From a checkpoint of a small transformer trained on Wikipedia.
Size: 9 layers, width 320.
Architecture: RMSNorm before each block, untied embeddings.
Training: a variant of Muon for these matrices, 857M tokens.
MLP neurons of a small language model. Each row is named by its layer, matrix (gate and up: input weights; down: output weights) and neuron, and shows model dimensions 64-191. Each number is 128 + 24 x the weight over its row's rms, rounded and kept within 0 to 255. Numbers have three digits each. A neuron's up and down rows have the sign that makes its largest values positive.
Before each neuron's rows, "fires on" lists the tokens most often at its 100 highest values on Wikipedia text that the model never trained on.

fires on: " ", "–", "9", "8", "7"
L5.gate206:118125143122124123137096128089150103214110149117130112134133155126118118150123094117096138167133102075146114144134115103132154162117149123140159130122135103124120096125122120081091124130122187164149113155120102171123100104164093164122140150141089090119122075112101100069122113141134141147166128169135146139148124146107098078140154097094118170131134107106127141126133113104134100107124
L5.up206:122163116141070159140077120136170147127103122154106136150096131085138111150183191129133109134123149111110110127149110120171119137131111120138100126117149129131084167099123093158125146137138143138113110146129158132185154131144132122132099103113178137145167080131064121126165094137134150114104139130095168088128109145079154138165100118113124101140143095132099150088119119104128134148128
L5.down206:151088128116126103171140126132142118140085144119118134145075100117133082090133143108108134140113137142110125133106145093166094133095137128146131129105147144168154148144127087161119152112148141130133138075131143124127151112080086130152101148117091152137142156107193125154137120141067128122125104155146128119134106083115133119127136147086144156114142112143126127077119153104111118126132

fires on: " of", "M", " \"", "|", " as", " called"
L5.gate437:123149176163138148129139129117166153131152140143107118141149150152184106142159109116100130159101147122122158095103141076094153131119139112163139134178175153112124122117085175108120126106148139157162111124127129121152128135142137122151100149125118136177158099141160136112122148141179142114128147151151088133103116132094088132169164126138165115152140122119133130099118141110126143146083
L5.up437:088157110138138154121120146160118111093130182115159100135118140145184096147165175096121119125140123132131173116098122087153103162132138109082125109115142114109119160088168150142127147126110107121125118142146134126136117148106146108141101123103087087121109103098110119131113125151145123137141144088148091133090159148118157109134131085123158118108124134123094103148156125136137147122145
L5.down437:155129148139129168112165090128178110107124126161116153122102142139150119133119124168115137096107190119112105132129167153131106116145115154091100112108139151125132170095141180130189162080140101146086120140138119174149155076120082180125084131176137103104149114183132117094148128132129122106124107145111147103119142145114139156120130088144148051135139156106102108132157110102115150182124

fires on: " of", "==", " for", " with", " at", " the"
L4.gate289:103167158128092111131139143119123155168132121175104148113108167087084096118180128158177129141143148159120116072125111133122108111151166156097132102118162156119110104143140141140134158167131096116095101118126117098142088140124168131111128119133142119118141098099152135119133139102116133108142140122130094135144135142136176116108111122152083123109120143135146133146061157089127150142083
L4.up289:128152136132091155082153130138174129117117118132131124102118139116121127103126150151150153129097153119126117082154136136101115109175121130155152073084120102141140117164144124126127113147117095111100112136146123134133115168111150145119087106134113067161099144142117121149114107142081155131107144127121125125119102141160202101109155130123101122114133133110153122167080142094131155134070
L4.down289:131131154137130102144138109112108109078097163091143103130142130189143119169121171119125142100144095113120131183138144130103178167102095135143099165119131125139135107086128121118137107148113158118131130133141137137127115096142080141139127136136109152121129152146144121124106130120170092114128136122068157125176122123097056103153136121141145084121133106111108082121155111123127111109174

fires on: " a", " the", " an"
L4.gate42:181097111109164135176153119128120109178156129141134123155173099174105155162115121168146095121129137126129095121112140110099123112072096097116113105169094131111183115133134131124109113100110111123117118123118110115146148114158121129099133157126121159094114164140146109105071120096089106124126133087145125126112154119101163139121155122130098173155098175139122096149151133159168130142124
L4.up42:134129149092167158145152107123087087127145109092137115157162104160072140126124144185143148173122175127146098121089138147101158084102120115144154088141097132127140126138098153102137101132112117122129095114121129118160134113104142134090132134106149106117082160148150094077105100139094140127132131094165101118135117128110171125154115081109129157117132136125111110127157169123121132139118
L4.down42:069141169136126134099103160192099116117111169129090153119095126102111129128107153098138135118127141110093126144126161138133119153158111138140111119116152138132152108106164083113142104154135115127108112160087132122144133099086128129167141137149113155120148111134104162126153141112155171129174149119127164126109133117172121093092120125112121072131131120159191148094123121103087107135160

fires on: "-", "'", " \"", "–", " '"
L4.gate693:108100096117136095143131105118136110116136122137118113155138098133196147138108113111136108102094153124114163156134147107115180110122139101160125196107146132131135111098110148137140125128083134158163141126095136152133086095076149140137150144102159157136138125114091117101110106176112115166120149160123104098174139122144101095136155103133120121126127118134114106160118114146158141089117
L4.up693:139103141172151143126148164116150120088150126125114138132110092138141148160118082110169138106102129115119099145139165102151101109136146107161124114093116173138170170161132108138098104094140117138145126145130123133122104094074139128141138094105116178140152116088144108150150138144100158141126148125141099121073147122129154110139143120107113110157115131109124097157150085120136176118167
L4.down693:118133127134166118167161123138113099122131114149112126140142127122111148093147149115135112117140129115187141133161161140142130148141116087127153145163090119125194140110110116163151142141143103111151160080129116156165146147121134142143154120126112117111117169119076136128153150125147092120172133117160113142140096155138140108162125121122153121138107103147134162126118070119094077118146

fires on: "s", "'", " their", " his"
L4.gate766:163119131179104136102126159151131114167142136119073111134092135104151129157122152142130125143087125150096111116111110135116094142130118139114121128148134135145122121140124117177118155154114101118104133157145175126155115112116121123153134114122139157121113129147163146099122092112105135126116141095114149159136138136151147096106136152111146131126132088156120155150143115168131097153119
L4.up766:158096074121125124143120062131163098120143156135123133134109113140156155117117130120110145159068147140147155129126118106106132127066158124113109114163118144149137164146104119179104151070089139188145135138135148120129106130151142117127152141123157131159143091082121143159110095101119133123096094193132133138136095074121109116131109100142052107166146114125146097155171144135149152133117
L4.down766:136172169139098103118108181082099143136096118119148088090137104132082108128139118125160136105181141136146140131114160135158140132143155150130127130133115127088174089128139113138153120166194103117071133099113119133148144105098112152138155133132118124131132137163091131124138106149122145125146132085099094163084150178163127140093120140137153140136078114114162149147118148114109128144087

fires on: ",", " and", " in", "1", "7", "2"
L5.gate803:145121148142127115112141109111100109132121161134163109151144135155138106131126103138147140095094105091127137160094178122115133146134121159111080133095076103164103166114132108141081167104066077104174140106131090123099118104129142129097140133132117109076122099155142126117128116108125149144101169167120121102092119123125179125112133171131128129126117088099142138096124123150136159119085
L5.up803:153125145118143144103096092177112191109134116107105133129140094123131156172143144143098127090128099132155127150122149129103075135128104160127123125115101111136126176101106129134133172115082110138133122122133104071100145095114132152106149148135132138137123124098133131134119151179121127107147135095130157089182084144090115104143109123151140187149115094099150134132120082098156124110103
L5.down803:163132124102116116094182149102111123134163101146121160090102105075145135110078100136138129143121124113168127159147143115113161111124144081157154102139142131150079098139187118131171116047143134158138156103133110138155117131156162100167151135135103112094158143110141145095113142107146106137131091162074125162132115162167121142152120087122144098089104150143100126119128186140125144135153

fires on: "'", " as", " called", "Z", "2"
L4.gate252:134135112105130132140127150157106130121148128141118124109159081142117114141124105100164120131111186102133129087129157127141099121138112122115183129144137109130130111104160128141095095095168124104111103143112113154154105097112154116140141107108121135140109103091126132142087114139150134107122117147098182114156130114054121073131216159146125118157125160152132086162137171099091143137128
L4.up252:121137104125120132134148093179143146088140109174146092125111115146140122136169136089155111141141132114081187111084105123089155139116084134105131128113135113098132141119124150146150152131136123123097102119173137082145124101124127146125097131127134159114110204105142157114068128134118140128140136128155143114135143116139120117154161094091165123093132136160101161136148118123140128106141
L4.down252:130062157162110149186135163104153107137107156134168136093125128160150108119112120141136167113088128118143121154112151063117106137113160145122123119157144138131113093116102128191135089127140137123133103108122140172102128146117160088138153132126136086158160126143099070082128129101110115126126143121104119104162156119145144099125137101122111042113138159128161073129120107132116143120097

fires on: " ", "–", "1", "0", "3", "7"
L5.gate98:130150154161114118130116169092112108109114125134132100164141122152118143156147148113174145154127156155125097165121152142165139145126094110123110136141077128114138139136092120099139120152120114114140158149190127143126147138184136150172107116158122133108143105130126160097099096138117129119133090138071165145141127129101117134121149167111106180128152187124116164103118143143135101118114
L5.up98:120132128126150110119121107132135153074136137118175142119130099151094180200134131114150119060102108120109145157178088101107137103124136142111144138129109112111168183147144111166109140131124115084132137118137121127068088162122141132186157101117109158143148128097151136124087120128148124134146119110104073145152142135106102127133113129145168149162147126133114156139103134141152096111121
L5.down98:148108136098141148137167143152119120144135108132141152134117150135130100104119111119109108120108134147093108127145161072156118075083117091090112147100147134167118123095153115126121138129113142124097149095123112132130109120061175113161146131134135119134115152135165129112130149160162150147119157213137156132114147096164134144172144113141143105136156172145141120108178148118125084145145

fires on: " the", "s", " \"", " of", " as", "'"
L4.gate210:145078132129163121128121137129106113115149128158097087170160104147124136139137094162115136096131129150129128105156145127143112159113140119115120163125129132150167120125148137129146139111118115140159178141122136120160102105194171128090120136107129163186102110122134179156140152154153127177134146155121152104122123145103101139077142162105132119142117134123129121175162075122158161126123
L4.up210:072129120123141114134125147102149112146124118140114120157093128123147115135141122158151120105117178131145103098082189110133155141121169131130124136100104143138134109170180125098092086107124108101143150144107105093115113085124151160136100113112176120084150123136156087142204110105117144099153126124106133137109156103082147152143147149143098111127130163184093140122152106145171131175141
L4.down210:142152163130117137117151143102100130087138112129093116153167131103113135112107155154166128134145111116139133121169155142148141127110122108135155128158122165148126107105184124139131097128121093124126128143117189155133113131172129111131109161153137151149129136162146162117109158086114145179132104168141157104080130137135078100107111150157142202123103136083165101123128072097094114123130

fires on: " and", "2", "'", "3", "–", " first"
L4.gate300:102146111139127122120149148159142117133121149146132153123175120111113107106133142050152118126141107109138129105154130135115127124127159155132163152153113081142141144134141114112122143176205110154136109139113153141124121140133137131158125159111148120155152107148146141160105118151155161143158133151092158110094141089120105154167150132113130128076141129164134134138074085153094141127090
L4.up300:152120126183108112044158140129152128099136153078171169132161150120140160112107121111096132125162140101104152103148119132145116122135093104136153141122130122151155136167154124178140134152147105123142109099117146115145153083088142105135105172118087136103141168096133155094163112117110146146137134125158124115119166128124105070115150125102146120117124114080152161065101126139124114113112
L4.down300:107123143097183147113098094108155102133136117103115118105098148164097151150133138141138111103124142133157146154117128111137098117090122083097158104126148118145084110129125111155168140088149128118105104148097143130093073137139134160103127130106094145139149158136128134155112099161103090159130151124146150095157112133128152112115149159166123129132198147118140152116153135112103149166155

fires on: ",", "0", "3", " ", " a", " ("
L4.gate737:133112114108135124078167099119171120096142151091110160122184141129146150113063134098147160126153101126139099143132124113143158155123163134148137136121082136116118128133121157141108123136108139148134102117136086174111101087169112104109147132107177108090124124116131135151144094112132149105124106143164140127147091149146135168140101112133153144120111134142120125081123161146096135133112
L4.up737:146127096117147152082156106118131107116149140088137170125141162125160130120073137117134168153135112121144115151126125098145120150142156053152100130124079139115106148097138124181119120142103124143128105109135084145117089128133101108093153141111149098084104086135125128125171132145146178140087126147165121138140110128151115152187153148130165103105137147163127101114147167170077112128131
L4.down737:189099121112138125080151144110097165085168164111128130130140129089122120103145165173128134120117109098146118116122155105118144153131140123125167106160113169153147104132112069127120104141131122110102102127101136114092105143175123125122131114152091114137121155128144146123137142134113108130120122091103127127106140105142114148103144142140139091152169118148128102119118123121102126125122

fires on: " |", "\n", " an", " "
L5.gate585:117157122128116163137090100132129142121098146139145126114122094111141134117146141138132126128152121146129129181194134113152193148105138121162156134120141155135067150098177143117102130120139145167109139133134105168081162130102142103098121079148118134112132137152168153118125170145106131137129110148103132112205115116109150104106157140085139162130128129138152171146113111086128133090066
L5.up585:109115133140152109121100105158121119145112140128162161118096094158128112094139168136115154114158132110108119149154133096144186120096142124161169149111151154137104161120149137103117106142134163112135177148130117148101101132088124129095152085137126113091109144147159116079136169141119125132143143153117176110178103134127116101152178142096168180139145096126152151111116128112118134090091
L5.down585:140144148105097118159101089129121131104136156129128105114094102122110141173124128118143155113147157099141077123143145115100081153194100119149074152168132128129178142136161131123148093110092093134152138127152110173160135077132154117148112130112133121110142119149134158129153108153154059100152104125155126118125087079113136141139107151086152147104128144118118139102118136151152135105123

fires on: " to", " on", " in", " from", " up", " over"
L5.gate511:117118126097159121115173165091160118138147100086139167100072129086074110104115089115128131149108115097120119129149088144127103095112100148136107119107178154159145151135146167127092090137163113096131145124126118099075147139122146127120138148108135104136143117155126124101144087144151105116140134141134148165100134110117146133144156095139107128107131133154120152197120132126173156133121
L5.up511:116177135115116119171106123113121099150128123154152132154130161146102151123130116112135099117143135152127146173120109100145146121108119129141134144128129118148157162151195203161139153138124088127160087137119150146116126148150140156121100147138147095124153124162082093134116108141128126125162114096133176177105124075126148132126151120138078087117168113103198080141117141094132159131092
L5.down511:125154118140107139123121162126134123119100173133125109110145072126118146115134072120161100139087123125152140144173126143103135132137154073099151157126151071112165077116120106129116130128108126158109125134102145118148108119133117125117127139161164116170105147154128127114126152119126166162131117149113120093151146133105089113137100139165164127181164135074136141109140070162157125124077

fires on: " to", " on", " |", " a", " o", " at"
L4.gate234:109102139124182115132149132128108099125133143121174139130110136187140131116092130147194168110123105158145114138168121140114142113115125154136140128111122110079146147085163120137132130081164121169119152081145147117134147150101125122106096126110121150161131128143106153141124096109175173143122124127129104142178154097089141139159175154111157140120137139159125117128107127132134086099127
L4.up234:127107138134114127136118113086096086136118108120124144129118102155118103146114145123101134111112136139125175151117088141126135117154182192159159109136117163120184119089112160101133117114122172152121164110106139165140120125148109145114068162129071132147138173113109164131146093096149113169132188101131120187146128142081098075106166112142131096127130130116122161148084161118100128134117
L4.down234:108171144134121159172152127150161096164159125166143124115098157132156133057104074113089152165132076157112138104123157129172133120162109133161098111111105144121094176139083124109147119156105137158142136137122112168162153147157141110136145119110175164127105102122090136123146130131163149107106123162089108186097139122120141155113099128133078183118099104147128148092106174172145131151084

fires on: ".", "1"
L5.gate543:127155110126109124106126150120092104135154116157149155117130106145087149090124119114158169118151145110109131134154152139149168139152104126136130158083111129146146159092133115112176132178168140133139127125160119112126117088123126118162148096145118099111145101084120166130128111126137154106143107120102099150141099163063116123130128090135178130103111112169136098148110119118118111096072
L5.up543:140142132129131140130145116114137117112148160158139141125161110131132099145150098101135141122141129099108140168107168178152159126155107161153184143123104152124154154119124144158140103125175114110122087150159131148130123128121142094149142088123135119111103153085097166079152117128152094091112118140115123124117135109135144109132073104123124116117125131127097122132147176161095093119096
L5.down543:137118106132118126151111129117088105132142128157115108132137156102102110141144142150104126143138129101094163111102178153138125146179115132125160135133110123120115128105135147084165119157169144095158115058141144142124102142116118130125133102066132115160134147088144139129165146117109135137111153130119117124109134144166101132135145114113114137088158128119141134123146123137126114099152

fires on: " |", "|", "\n", " high", "'"
L4.gate492:109150134142148123150123128119152092134154195097143148103131162069157093165086092132156128106128141136126172134153127092119154144151135183111126169117109159133138144132146109158101111118140115166128123130110150110118089137156179102136106088119128150165151099140122164090143126126144137123142131131163155153120095102094118110102134149105143084092130165180123133164114082144152155105099
L4.up492:116074127143142122162148129169048104127147163106145093096147092134149107154118135134142153115183154103108167153181116144120114116152125131140138163133081134176093178144134122119100120147135134157103120130130126139123069181126124125140160143137114113119139176144115152121115130114097076142155136096111096123107098118092107104162117102127141115154128153131118095130072114122113117113104
L4.down492:134109113117122131143145129136104135103131157173135108094125101132128073095119083110122112125152132180109193162154129141103085151140178129144156114130135147132113140133125117131118135151150082121149092099143126153094133155107153117082130153163158149117168100109068118146139117098090098132128150104144129154102160110157126078136112117068100167153127144158088074119106153123132110103107

fires on: " was", " is", " also", "-"
L5.gate376:134162087141093127141136154104089089109115152159143136155150093110099167157121141171128150156125150120151094144141129135156122138116123140126146130115134094145122128088097184118150089110109158152107133128152129158137106116110148145116148117109170114134103084122130121118144165144151116145125147116122140118125097087110109173073155093159142114069128153152103136107128173126138150125098
L5.up376:161153145127132153133097120144132166169112164127113146072088100129146126129123141171101143092147133156164104127133122125129134114139163188102150140117115118107120137138130140154100135107137142121164102149154158144138110165089137143135139124083113122134171119142126125147112140146127115142120139114135075136155115129149130109143146124144161139125122144134128147119174108120168129139119
L5.down376:147127166123134122111106111126154088148113130141137117112181135161114136126109115114104132127149147124095104131130075115120115108120132143133155191103120149133111146138101127134138121127121105159129154098112098085136119142144116162110141101126138148085129124148099103119116089134129136145103140150179120117162133086140152151144112134089143076116099109149139149069122130163173146141108

fires on: ",", ";", "9", " ", "born"
L4.gate739:200153127115103140124157122108133084168186157084157093131104101153118168122156111111151148125080139127095122104128105144107124118161137084129142129149114152104109110141118148125144136160148081175126091124105101109141087154077132143133138144108074116158104157131161142118131125134106130151144153098150082126147127123093113147162145176169108137137131129153132141103128132163111110135112
L4.up739:122139134143138180102136112122120141170133152104144116065103142130107119133159097092111112120110103098117150088120130176126086103150153124151061129100101115118133100139102132126130136112139135176123145128165126132156144157131127184087104076124151107108131075145103140117112095143121139077154165133088113096137097083113128155152121149085117123130126122137132099103084129133129103103165
L4.down739:119158139124114128107186120082140181104146142092143163170144144131127092105155164136119146126063104102126132150118093119173152125141125157101087140135132146112094140132158119142157154144152104120094107124108124107112105128118098126115116107148089136128102087116130113185122111111126123106127123138138106096093104157100091158155177119143142134126129167144167142124126145081124115146151

fires on: " in", " |", " Team", "5", "4", " team"
L4.gate643:089168085148127165158172146131136135141149154121122127102114159100144141120126102152111145113097201114102115101111089106122146110148147094108122106127108127081090105155150096133165131102120113113114171130127153142168106128094137128126127139115162131110153118157167138119128162149132124121087114177131113120121108127111166150124138128144134134144165119143119100184110147148123111148077
L4.up643:153134139161140134144099118142177101177119195149149093165160136089086198111161108088116133141104138088106150092069129161121169095118117100110126144122091103127118103062101106113129108147095133104108120161154128101113104144140101139106146151119132131121127095143163141145122129139112113106105101115096122123155138099130094116118114141058116140136113077115144065142091142130124136088151
L4.down643:080096136126135103110118143172185122121111138115137089148111095076181112130153146101128154127141171134096088077110132144128137131191132098121131137158111143116112106115162162146119130136168110125148142125131137123090108153132113152108129170155110148125155139141107127133098117117075168085093158118115119127084158099131147142140134107132102112140118155090143141117140128115100152127119

fires on: ",", " was", "0", "8"
L4.gate251:172171131116166116150138101096143078114128111092136126126144127148135153117122152085135144146155137140170092165119159128159151127101102149091122142128122115172157104139118137086103103168117132144128144121104149120116131123140120142085142098127139116113064084079125134142121132163109151128138152171132122132139140115146102105113096142120155141123111131110100084168125121131117108120132
L4.up251:150147094124151119137168113109112111120138125128101100116138121109134134127131110184122132128127155148088128115105112127164110125108111140127121126122074138113161112107130119091130140170107135166134170153168108087117112169132114151152144153109156129162073123111116125093130159152156179154133120146119125153184147160112114141145170151108147142183160121124165123117171127160121137142146
L4.down251:109120160100139124126130161126105080126120129168148133159147113147091081096159102121099144114138123106144110135107157100149109112126112145177124100140158137144106118145192127135164117143143105094126117121171104143106129095161090140118115069133104112181140106124175118128185141098096099140104110175117111089099100089109147121129101142178175144140078136131087106161109133102082132138139

fires on: ",", " the", " in"
L4.gate165:087126176174130143136118165159107117142177175112108116104143126090147157155134169151182142108096121105117133137118110158090142153145113125109140118153137082122129126141168151107157130148103100138125117136188158135135117143099129118111113132075131165135102101185146115127125140095149115140155129109148124113103109134115124120133110149114144155167146107140176150122167094114106136115119
L4.up165:152155166144116157123148137134130113101089149098137153137131133128074151118127124112162147114126141141140161138152170150128119085084110153113145136160146128159165146158068084140161099107099101140168117112115151126106110132079100107102172106101114123172090108097131144142108117149098097152145116122120130104143110108119135102140162143129146122133148122141116169132097147074132135088097
L4.down165:124069131109116100123134135124138121177133087162144106124141131092163128155128134169108130120133142153145122167151119084126137153104139113155142132145086120141111094157114138123152162137134118137116171089154110148127116138159162161094108142092156166072149153141084098127146137084100145125118108086163141142148145167122122129142147124129140116148148143124116153176139121144130083112093

fires on: ",", " of", " the"
L5.gate785:125145130154120143139080116108122132125142147139127094163123142137141142141110126142151164095149161145120124142117136086121114143152133183111109123144109112147152123128112126112125084132110129153134177121152126152083130112104107124114144093139126120155162150123158105130128061083131113104148148106124105073172105128067176106127156146105133096126146124148166145092117105121131143121119
L5.up785:144150182159116161134140132144107103135076141095120144110169159118107094185098115163146137178132130088144129139122139138113118130133101109131164133115146103134100125157116130139141097131137134134092099136133141154163109131129098088156147076112125111128146106157153094115118090163147161078144119089085150122128136140151149106161117160113141102110139190122104100181151102106110128105145
L5.down785:115147150132129146132118164114131147141101140086161103166143157156136151135137165172128111103149152110135134181072121140124125174111085100147097137100153104102117128128119124137139081123122157114130136120108141135130129117165126124096141129097079146120140128142173151104085149124120130125105137076146142180134159172090104073146108135094101154111118123136166135085115133101121116104134

fires on: ".", "==", "\n", ").", "\"."
L4.gate106:149108143136073113137117120123104086138106135150072157139185122104157115128144120160130157106138156138093130115129141110166122138108138115139121165120104090118104171153126090156149136115164119079136128150107129112158175114137123139112152153155100132121105120137116103100152116167137153086120079100124095161107121133113116120117119098100123130129117127109124128130115154083147123124096
L4.up106:097118132133119122129146161140128140142142054120189137111144114141136134143123160127128134109139106095111129151099125134137125124129130128131128145150116150114172135138145133113068119133096114145110121139155119143117095159142123134172119126120137126139078138079123141105086144139136156135111137134143099159132141113149135087135135118084131119118106155144110134121125153096193106104095
L4.down106:136131069066114103114110130149126127120128128140101125113140091087092135097163117140139103119172131129156096152121141118121146144190147117109116142111157118127143114144124098127124134091151143116145125147100115099153202175135089123068174119144067111088136085181140120119141139126102101123101107143128125125132129104152147102109122139125131128100154107101100129097121128091114106120116

fires on: " \"", "'", " '"
L5.gate754:143111165140166109106094103159143085094162120129116124113103134103155080114120105123145176140088134121184110155110120085174145144160138103105127151121137144140109124156105136115122108106119144161108081096123091113143135146148131080119099105161115172113106132131115120129135161150100147117190167152144109148083113098134158106163111156108149154101108142155142117098117127076172140135118
L5.up754:153144127129140098141146116139137117139131137140131134118120129141130107155119105080124131175138115122116150096144111108115053177120155126150117124123099134149105094117129126140122114189132135121088127068104118119104135131106118104112140131093033123085098142138093131116117125119102176094131153139143117161131111132144134131140146126105130143131151119141140128115114113143115125104196
L5.down754:133113091126163135137116153117143103104165108133115122122140133172152066163119141113107108137114096124107146113126127091158144124105090170119150108156107076147127116083145163115145112099192136155141149153105118112147086128128126214155164123162153115108118131129142146138098127138103154125120155120112151126157104144107101137128124103099155050087146111102141146148140152105106129152104

fires on: " and", "==", "1", " a"
L5.gate761:138135099121114151126119119184133134082139107130154124149171118139107132110144100077149130095120137125143155101132169160188176154110111115089123111170096102120148154115103116136141187198124153116134154141127140123160147146100158100079184089123141177119137136104113146088139124132115176115138139191170126110140145124096110095106128158103091147138152095141090111120109095154139132130154
L5.up761:108139093146150123152135106159126132109134130094083116143144125179153108106149112116147115093142131125124152058128151159167139138126138103146116134148093118116143159133152133139163155155142136136113136147123073111160114156075155127094151129159174131112124135125122147125149125162167179105115180138115130145149128144123157118132133140143159109113116120137131133106141107181163172127119
L5.down761:157133105126117128116150109121075124077155089124136122134142140121166118119083095096102099098173085175125103171124146131114131130141105137152127164127086104168117126133128129122165086130148092120159154140162136122118126125140132115142162107100150120128152141110128114169143154149128135151088137141134163139140137131107104127119096151109111100128092171165108134162129117082129141084162

fires on: " is", ",", " film", " ", " was"
L4.gate764:099101134145128113123116079117123092097139137096130145114151123134123169135100139175119132150104076165160132127154158124153120092115101104095159118157133113134123094139136116128147113098136143175174117087130081127185082144121176131120157157113128111084109143074137174114097116110162138132155152109148132181139149124104147134115111119138144135090153117108126129126147107141125116154104
L4.up764:115127149164156098106120164117093110101134127176106132124121146136153106099095116127087129170142176136146157124095154135128168187106130112133136113138140157151159124145132121126125092144154113129136124159099158156074108145114142117140133135124116110090125153135116129155132201157153145134145121175065099128120105141168129104146112166119148125110150149155136097117118100137124112109151
L4.down764:134155120117096133134112155125123118156127158099115129160175136142129127134171115143103149097149100119099097092128145095139143108090162168127131123105112137111082154109104108078145129140092110107122129134130112118153114087131116111074159139129110086111122178125119129177121116068120145157088144159152147105124132090116133109146132091080140123117120106151124109152144149153099137091128

fires on: ".", " l", "'", "″", "-", " d"
L5.gate802:140105099115137153159152119115159142084142111120124196155157073133133136128148125115148093084100127143138123156120115166086131111155103127137146111168137130091088141116108179061146137149125143136093147160121134137142122155113134136205162130103135155148134134092116147129111118148167135142115126086144127145134162143155114122129106142180131144102124146198130103141149133100104137146109
L5.up802:108130119117109115125138162159148071119142139110096163130139108144132141172139101122112127111135146119154131131173107157131105130139061148160110148104135163149149161043115113118143131192088127118116088110133095121125124124146119189119145105126119105119156135111136109164071139146120119135149109127148115114126173138122184131137124097181101113126100111149121107103145120105119133135100
L5.down802:136145107144126156148121129108086119099156107105137166134099114200144115117126094127133117094123130123153123152144098131129122130080124138099120131128115135149101091059126131150114148148080106119130124146106117108125118133162079116139153137110125143140123132112135170143151073158124119111147112113120133122121139212100104128169152140108173077170153109143160123099120128091087119109136

fires on: " |", " s", " M", "j", " S", "\n"
L4.gate461:140115093148125166125077138084106151100090151112130172122136104146153110146116156117126099119088130122129159122148130119140111140137161129136177100114115143130096122127163182181120133124136170121126131128160120175113100144113152132149157143116130162122178096125130097111120143132132101117118151106136127113143122151145112109106185115145083109117110148131075145128111104114134125121163
L4.up461:130122123106122138109139083127137077137103188143147131098147138107111111127140141098123136111162106098113157134142139137112130147122146140156115147106149180152142138192114119107120151118105158107089075149132139169105151145111118095122175099096132121104105117140139158140130130129098143153132188203122077146154071118125118127142097135132124105116188110138119131160112106128138159105111
L4.down461:133119154127124170103159142141076161121095144131116187131105103178135157081112170142159141147143147149077124102158130098135140126090171130138133119129133111102094117153105171198104098149159119115130138149135098142111118097112111111142120120082167100133105125138118123089085129115097123117144133115061117137114110113135137109114193123145118092116099147162120094123129103136177148145115

fires on: ",", " a", " of"
L4.gate665:114143123152119121100152138124110128094126116133133150135154158155145148111119132115139135058130108105127107145098127139113150147138124146136123129118079163138084125151174150105140122121123134166144125119132071157143137098152147140085142162159136125121102098122094161066149097140124132119128102139164141109127111113110154056119124116081122156167113083112146121127115148152113114113080
L4.up665:072152150076090113105113121090079077179105112139121108162140156145145099117116138147135165072099151166098117124098136138111162125135109138164091115100104150130109126141118149096147123108111144142120128087162100160134090119109113107112163113129084106154115126141148133137118074087098174168142112152124120093145150125099141095117136130107100127156111105128113119147111156159111121084120
L4.down665:164111163114133092158154130132068109131164134141090182166152111117105093108135131116158147145102102153171124148143154167101143130137157102102131115134115141087114131153133112098121168113121122144129100128123105096143138112150124111129132150130116110164068132087077119134115130130071135145143110150139120135132140119134137108150078137105136061178115113126106102151128129153130140124113

fires on: " of", " in", " for", " |", " to"
L4.gate110:113125164135129159154134079156127138125132106129130115141075139094138129124130091158144156154112139139102128145178120121134119126124109137114105110088118131143155147135126114165147156144165156131106124127099169078144111187122140138136099112124148105168146145123120141110149142130128118139154109108117085130110116124101161153120128125092096172157135113142137106124110132129130131123098
L4.up110:124167122147108133120159137162122088149115121112131122150147113138127174114126082114157135127171128139107142100106149130168168093124094156108126115101115108096129140103104158117143150149130120139071131129105128123169103160093127155171125114109111099148180147089134172144123130148172171143173133102143159078113128126077135136159150118099097103126127122130168104173103154072115068135116
L4.down110:152098148091097123130110153143132087127125143136119136102109076105139109125119078094127146123123151165110133129119193135117105128163099068130155132127101134108122193136124116116105114119088149127110132145084096179118182132093143127090127092119171113138157132099087096136124140150131128145104093121139137102078140147125096141133130098121145122137111077160134098139159135120120119159126

fires on: "'", "s", " was", "m", "re", " \""
L4.gate554:142081131202104108122088126136143106151130162083068128161124159137094132142148132094130131135088162172128101124120150162159123129186140098123131141093141150155135133163107090121081132125138182153119083157134122106162112155155102104119153118142111138100065108106189095132155125144132130157125070132148144127136141155117138119128133162149135151106130125135106162124135109171129141132162
L4.up554:140093112141143148133177114130139135100150108161119092107160130095072103125106109126095101131149141151124131138095123108126129112093160125154168158118098101105127125079138142096101145104135147164138137131119120142138113129136146148095113107105104151159093163114099132132119105124128152132104138124095125145142089126101127187138196107147116134196178126134123142129129121173122134164160
L4.down554:160138104117118094110088160124144107140096134121103150160128112122126143108165163154118155131142105137111080138127174147131083178110144109106138120158119098137079120118120131152144110177124149159117123105157159131122096165134120131152157116132113071090132111113131096134156133121134094134158134142137124119081122125154102113110147152166147161114122140109081114177110162146140103136096